config = dict(
    num_attention_heads=12,
    num_key_value_heads=12,
    head_dim=32,
    vocab_size=8192,
    norm_place='pre',
    norm_eps=1e-05,
    qk_norm=False,
    tie_word_embeddings=False,
    parallel_block=True,
    init_std_o=0.0,
    lr_head=0.0417,
    max_grad_norm=1.0,
    schedule='wsd',
)
MLP neurons of a small language model. Each row is named by its layer, matrix (down: output weights) and neuron, and shows model dimensions 160-287. Each number is 200 + 40 x the weight over its row's rms, rounded and kept within 0 to 999.
After each neuron's rows, "fires before" lists the tokens most often just after its 100 highest values on Wikipedia text that the model never trained on. A number after a token or word is its count.

L4.down1422,211,196,216,213,195,175,189,233,182,210,230,166,217,210,192,221,192,270,255,185,217,135,209,178,160,167,278,168,227,224,187,163,204,210,269,217,215,122,234,161,216,174,178,156,147,303,188,272,227,225,245,193,187,226,218,212,163,183,248,156,137,173,149,239,274,153,174,143,218,155,198,249,188,221,151,183,144,160,190,201,234,199,199,181,196,200,170,220,100,254,176,214,151,134,222,209,232,215,238,229,151,162,219,136,208,220,204,194,209,247,166,164,149,199,200,202,167,244,187,228,202,229,150,139,210,170,276,220
fires before: " " 41, " MF" 5, " \"" 4, " f" 4

L5.down944,183,183,163,224,176,177,198,170,178,174,227,173,217,233,229,199,238,182,149,216,259,221,165,282,188,238,158,153,182,218,243,201,232,179,225,203,213,134,235,246,126,260,159,173,193,295,238,183,166,137,224,192,192,259,141,181,210,168,197,256,159,135,136,197,215,202,260,178,199,230,194,260,235,190,157,141,194,283,249,188,130,188,183,175,163,217,230,168,210,280,166,196,258,185,267,203,177,271,202,148,189,207,263,201,160,175,159,256,318,195,232,211,159,182,179,235,207,230,251,126,149,238,211,214,187,279,196,151
fires before: " " 33, "0" 9, "4" 8, "7" 8, "5" 7, "8" 7

L5.down408,137,278,243,142,277,202,193,223,227,232,206,195,246,234,191,237,198,238,146,203,162,154,196,171,209,257,243,238,217,207,260,246,277,176,201,291,154,231,233,215,236,196,119,216,216,289,222,193,214,261,221,243,247,176,205,144,246,142,217,210,225,209,143,208,213,214,233,200,227,181,188,305,184,271,263,224,213,225,179,131,173,191,184,174,259,226,201,182,167,217,230,151,185,267,195,219,170,162,170,282,230,178,241,172,228,309,311,250,176,232,230,222,211,178,151,160,174,189,113,183,220,204,170,187,269,199,143,158
fires before: " " 52, " running" 5, "\n" 5, " \"" 5, "ed" 5

L5.down1436,197,260,191,153,235,142,197,160,186,184,173,257,254,215,269,202,180,183,198,173,176,180,238,247,181,288,214,242,201,139,168,224,108,218,240,196,173,193,220,297,207,224,115,227,182,166,193,242,259,198,136,120,174,222,184,199,179,215,178,181,177,234,187,151,234,160,232,237,213,191,285,231,229,191,150,193,192,260,178,200,191,183,210,148,257,187,172,151,132,242,201,179,246,122,254,173,149,189,245,210,187,230,131,200,209,262,197,252,194,124,216,237,309,158,230,191,120,189,179,177,233,167,119,260,113,189,191,230
fires before: "s" 20, "," 17, "\n" 14, ":" 10, "2" 8, ")" 4

L6.down123,287,264,268,207,151,171,173,218,155,163,159,71,251,258,173,193,163,286,203,206,190,257,135,187,143,201,217,202,203,119,242,214,264,276,203,112,191,219,229,240,225,233,180,239,105,256,195,213,228,182,283,156,181,252,240,172,200,147,205,228,203,192,264,185,200,205,159,94,109,182,227,204,186,207,150,128,201,237,236,183,177,131,223,191,204,193,176,142,176,129,242,143,144,182,194,201,209,209,186,202,171,230,159,223,229,179,164,204,226,263,224,188,277,196,205,255,249,201,240,203,158,178,210,228,242,205,181,239
fires before: " |" 22, " the" 13, "." 12, "″" 5, ":" 4

L6.down1455,134,244,177,268,259,228,142,153,228,199,144,226,165,308,161,238,188,239,118,181,171,176,213,210,156,154,162,155,235,165,185,214,190,249,194,228,162,269,205,211,197,168,168,189,200,221,202,210,226,191,181,208,199,247,199,129,187,188,210,193,187,163,201,209,216,269,149,183,252,140,229,216,251,134,249,220,107,191,224,211,188,109,134,211,134,186,306,205,201,205,207,194,227,134,197,212,121,221,214,169,155,265,198,253,244,272,162,141,272,109,162,189,174,239,175,287,222,172,160,197,163,132,103,199,151,188,162,261
fires before: "," 32, "." 24, ")" 7, " and" 5, " in" 4

L6.down184,237,281,231,216,188,128,208,141,188,208,145,238,247,144,249,188,255,275,221,224,207,143,184,184,149,179,267,215,177,186,184,263,217,267,263,168,127,251,180,236,219,200,187,110,215,232,213,172,182,131,174,245,247,235,92,162,155,233,240,191,118,191,237,217,273,244,200,214,182,242,152,266,194,136,177,132,237,212,168,218,262,145,228,151,156,203,256,220,146,158,187,255,223,163,203,232,221,239,214,202,211,206,193,229,212,221,195,210,207,207,232,192,270,221,197,164,186,234,196,261,206,134,219,143,194,208,148,270
fires before: "\n" 90, "-" 8

L4.down1457,201,190,137,209,216,227,162,236,204,206,224,139,169,200,186,246,220,219,216,263,214,158,256,251,226,193,216,210,281,218,184,178,212,250,189,108,176,210,213,182,251,218,197,182,189,246,240,184,101,212,289,237,199,176,141,219,240,207,203,220,181,186,251,192,200,95,219,150,151,219,209,224,183,203,182,257,276,156,148,218,211,245,192,260,208,189,170,278,154,201,209,247,261,222,208,209,162,168,213,214,185,241,249,176,231,211,190,201,220,213,227,166,218,144,248,220,143,247,182,160,166,237,267,175,233,114,279,178
fires before: " " 40, " Fi" 10, " f" 5

L4.down581,204,277,232,233,193,175,178,181,186,204,287,147,182,170,161,161,156,219,171,232,140,199,207,180,258,165,125,217,181,174,249,132,182,206,210,181,216,201,192,215,231,224,223,236,270,250,239,184,218,167,141,175,272,200,191,183,211,197,164,192,167,159,157,212,263,144,222,289,187,200,269,205,156,217,145,177,204,288,255,230,163,247,195,175,222,203,203,134,177,159,154,208,230,134,166,229,141,145,227,140,239,266,162,123,197,246,120,200,178,193,207,197,202,199,161,170,217,199,183,173,201,226,249,229,226,223,246,224
fires before: "\n" 90

L6.down226,203,230,156,181,192,196,160,212,230,166,158,115,256,177,184,166,208,259,228,176,215,181,293,101,186,245,176,253,222,196,250,223,179,204,234,115,145,192,192,208,158,214,166,188,270,194,233,210,200,163,247,208,190,188,225,185,164,234,169,249,187,191,208,204,165,262,209,175,240,139,155,225,174,284,201,98,164,261,188,169,125,169,179,190,161,222,216,250,207,243,248,174,230,158,168,214,167,274,153,134,103,235,272,273,220,244,245,254,210,170,202,145,195,172,247,181,207,195,162,124,230,192,146,178,141,177,170,284
fires before: " |" 25, "\n" 17, ")" 11, "s" 6, "." 6, "ing" 4

L5.down718,241,212,194,195,215,140,165,193,166,128,140,197,210,259,178,197,186,173,240,189,180,213,212,213,223,198,200,233,232,171,198,184,250,254,174,145,219,243,157,202,259,131,181,198,134,283,172,203,181,219,194,249,202,164,108,229,228,220,203,203,222,208,159,153,214,221,301,189,214,171,255,156,120,220,188,173,206,240,210,208,179,229,142,268,221,185,184,256,115,180,227,195,217,201,217,198,220,207,88,206,169,222,215,210,171,242,242,201,173,248,207,219,179,222,198,214,223,187,231,218,177,256,231,211,197,154,183,187
fires before: "\n" 95

L8.down141,209,174,254,133,148,178,241,197,183,172,93,199,214,187,196,269,123,269,159,223,166,166,241,147,230,203,123,121,223,217,150,169,237,268,250,217,184,218,222,203,190,184,207,227,279,153,217,139,153,173,241,224,196,206,174,176,163,192,181,217,168,253,257,197,253,267,157,229,203,191,215,111,204,203,275,212,193,180,193,175,222,166,237,122,98,239,138,132,182,179,258,258,204,193,177,167,195,208,149,185,148,171,311,134,178,259,176,305,195,196,186,138,185,194,156,189,198,142,224,143,247,128,201,235,249,217,185,211
fires before: "s" 77, "t" 9

L6.down316,282,144,190,262,249,187,209,237,232,231,232,261,164,205,241,176,228,259,255,190,211,211,210,304,217,251,224,168,204,186,207,188,105,155,181,170,272,116,151,151,140,206,160,246,200,265,255,204,240,223,161,232,232,210,189,209,219,203,154,195,202,232,177,260,137,151,250,224,189,177,225,200,193,261,200,180,241,208,181,245,168,219,174,92,237,174,217,232,198,246,205,245,178,172,169,302,228,171,150,215,200,242,216,206,142,189,238,213,258,207,245,210,202,217,236,167,290,209,218,222,204,217,193,163,203,237,204,177
fires before: " the" 28, "8" 11, "3" 5, "4" 4, ")" 4

L8.down905,166,169,188,213,182,169,209,210,130,230,274,217,221,202,196,94,182,194,238,273,172,155,139,213,199,235,245,130,210,191,268,184,203,184,175,179,217,230,251,178,235,173,236,198,265,235,192,222,147,182,227,204,238,220,251,105,227,239,137,192,222,224,194,214,209,187,122,179,180,167,189,170,210,225,170,157,170,237,171,240,185,214,153,220,177,198,199,238,65,111,177,177,243,281,266,215,216,259,139,205,275,196,161,192,206,231,305,238,202,237,175,179,167,298,289,128,228,268,230,193,199,184,205,206,239,150,178,164
fires before: "|" 81, "\n" 4

L8.down311,255,228,194,222,90,177,172,196,240,209,210,162,138,195,201,182,233,285,219,215,216,189,147,249,228,268,260,163,195,121,236,188,207,159,211,229,216,246,217,216,189,326,254,252,202,291,222,227,217,208,208,116,138,241,151,187,224,177,235,184,193,191,236,164,188,188,207,218,186,210,259,188,267,181,194,212,175,232,173,217,271,234,209,130,156,203,229,192,162,215,175,241,191,167,237,165,134,265,183,182,204,279,212,263,242,171,211,228,211,261,248,175,236,178,170,199,201,201,292,195,212,218,248,138,258,147,181,202
fires before: " |" 50, ";" 25, "." 11, "0" 5

L5.down1335,209,241,150,204,153,127,237,109,229,126,244,227,208,146,219,194,198,224,239,182,251,231,229,195,255,181,211,183,216,180,258,248,128,242,249,145,178,184,203,207,246,206,240,66,215,246,153,181,259,223,234,157,195,241,193,182,175,213,184,136,159,179,201,227,269,212,214,159,114,318,192,203,202,245,173,174,172,138,196,189,187,193,246,183,210,74,259,284,277,162,162,182,174,179,190,199,165,195,253,208,197,207,263,231,222,189,198,203,220,281,180,163,285,193,267,252,216,212,167,171,246,205,156,138,151,197,194,200
fires before: "\n" 50, " a" 8, " an" 7, "-" 6

L5.down1430,213,227,261,172,188,224,199,209,209,238,211,200,203,131,171,253,250,200,233,237,203,217,270,234,238,198,227,200,154,138,224,206,193,238,173,205,248,184,224,176,235,194,190,175,196,235,230,278,192,255,227,218,186,172,196,229,223,146,287,139,168,252,148,189,184,224,192,174,223,209,254,197,259,197,235,239,186,188,152,224,140,232,136,175,188,200,228,141,154,158,233,147,240,167,216,239,245,176,220,237,138,150,271,123,228,236,216,277,137,203,215,239,164,246,118,141,153,223,183,249,215,218,89,185,177,203,264,174
fires before: "\n" 33, "-" 13, " " 8, "." 6, "t" 5

L5.down1147,167,186,162,201,190,205,264,151,179,213,200,267,249,176,205,276,233,184,187,121,223,182,219,185,248,154,240,183,208,228,287,172,232,117,158,251,215,246,245,213,207,142,211,144,130,192,160,201,173,222,259,197,192,189,220,130,198,218,205,110,148,196,86,291,181,147,157,217,270,265,246,253,155,200,216,180,166,187,140,143,183,217,210,184,208,202,213,205,181,103,172,259,222,146,235,143,203,153,202,226,229,197,209,156,228,161,208,207,181,239,214,159,213,224,201,121,208,167,189,161,262,245,140,162,230,220,223,194
fires before: "\n" 44, "---|---|---|---|" 11, "s" 7

L8.down961,202,190,286,185,175,164,156,131,123,169,216,207,206,174,278,213,124,248,217,281,212,172,232,167,222,234,174,126,216,204,179,208,204,191,259,237,202,220,209,245,76,233,184,200,187,213,181,165,225,227,214,210,257,212,193,198,244,155,153,247,206,188,156,233,296,177,236,220,234,142,207,103,207,196,226,118,188,249,191,272,171,253,188,161,201,137,199,153,237,245,226,148,158,222,222,232,192,231,97,226,196,200,90,194,160,178,232,255,154,197,202,297,214,160,225,260,227,143,158,192,140,213,174,201,249,146,117,162
fires before: "2" 55, "s" 11, "1" 6, "0" 4

L5.down228,181,244,166,230,197,239,221,182,257,152,167,208,150,239,193,160,211,166,162,187,249,156,213,229,152,190,214,173,208,211,194,155,170,161,240,267,189,157,205,186,141,144,182,191,232,204,140,271,257,209,196,125,152,210,244,215,242,262,212,176,270,251,217,198,216,229,149,170,232,165,161,217,188,218,209,255,133,168,244,221,182,176,212,224,164,229,134,211,189,244,244,207,164,310,211,193,255,158,206,226,179,273,171,253,170,228,166,213,274,186,143,202,315,241,116,163,226,249,203,230,145,224,224,157,212,170,204,174
fires before: "\n" 21, "s" 14, ":" 6, "---|---|---|---|" 6, " " 5, "==" 5

L5.down1203,173,245,262,291,188,124,185,203,232,144,194,230,199,127,140,178,265,170,160,180,145,171,235,177,230,198,183,181,257,159,274,200,164,193,136,232,217,253,216,181,226,129,212,197,186,197,228,228,193,220,144,184,192,139,281,194,239,186,232,207,190,157,156,186,233,205,230,212,170,206,186,194,155,211,137,226,158,222,256,167,163,235,140,217,200,196,255,160,141,220,128,225,193,258,217,197,294,185,217,251,204,218,227,211,176,191,236,210,172,215,218,205,184,207,163,158,340,222,190,227,172,246,244,140,235,107,229,190
fires before: "\n" 97

L8.down501,263,140,222,136,215,208,252,168,171,193,181,166,177,226,178,199,224,166,113,186,236,215,205,239,269,172,215,165,191,259,174,212,237,214,278,223,201,198,183,223,174,181,208,152,167,136,241,129,189,178,290,219,159,209,248,185,220,258,272,202,213,220,154,308,178,173,186,224,151,163,223,174,176,183,263,238,250,110,276,222,154,170,189,253,168,232,226,209,231,235,211,227,144,173,134,176,178,135,196,210,183,245,250,240,203,207,203,296,168,152,199,291,177,159,218,199,205,187,179,233,196,208,215,226,192,130,185,212
fires before: "s" 60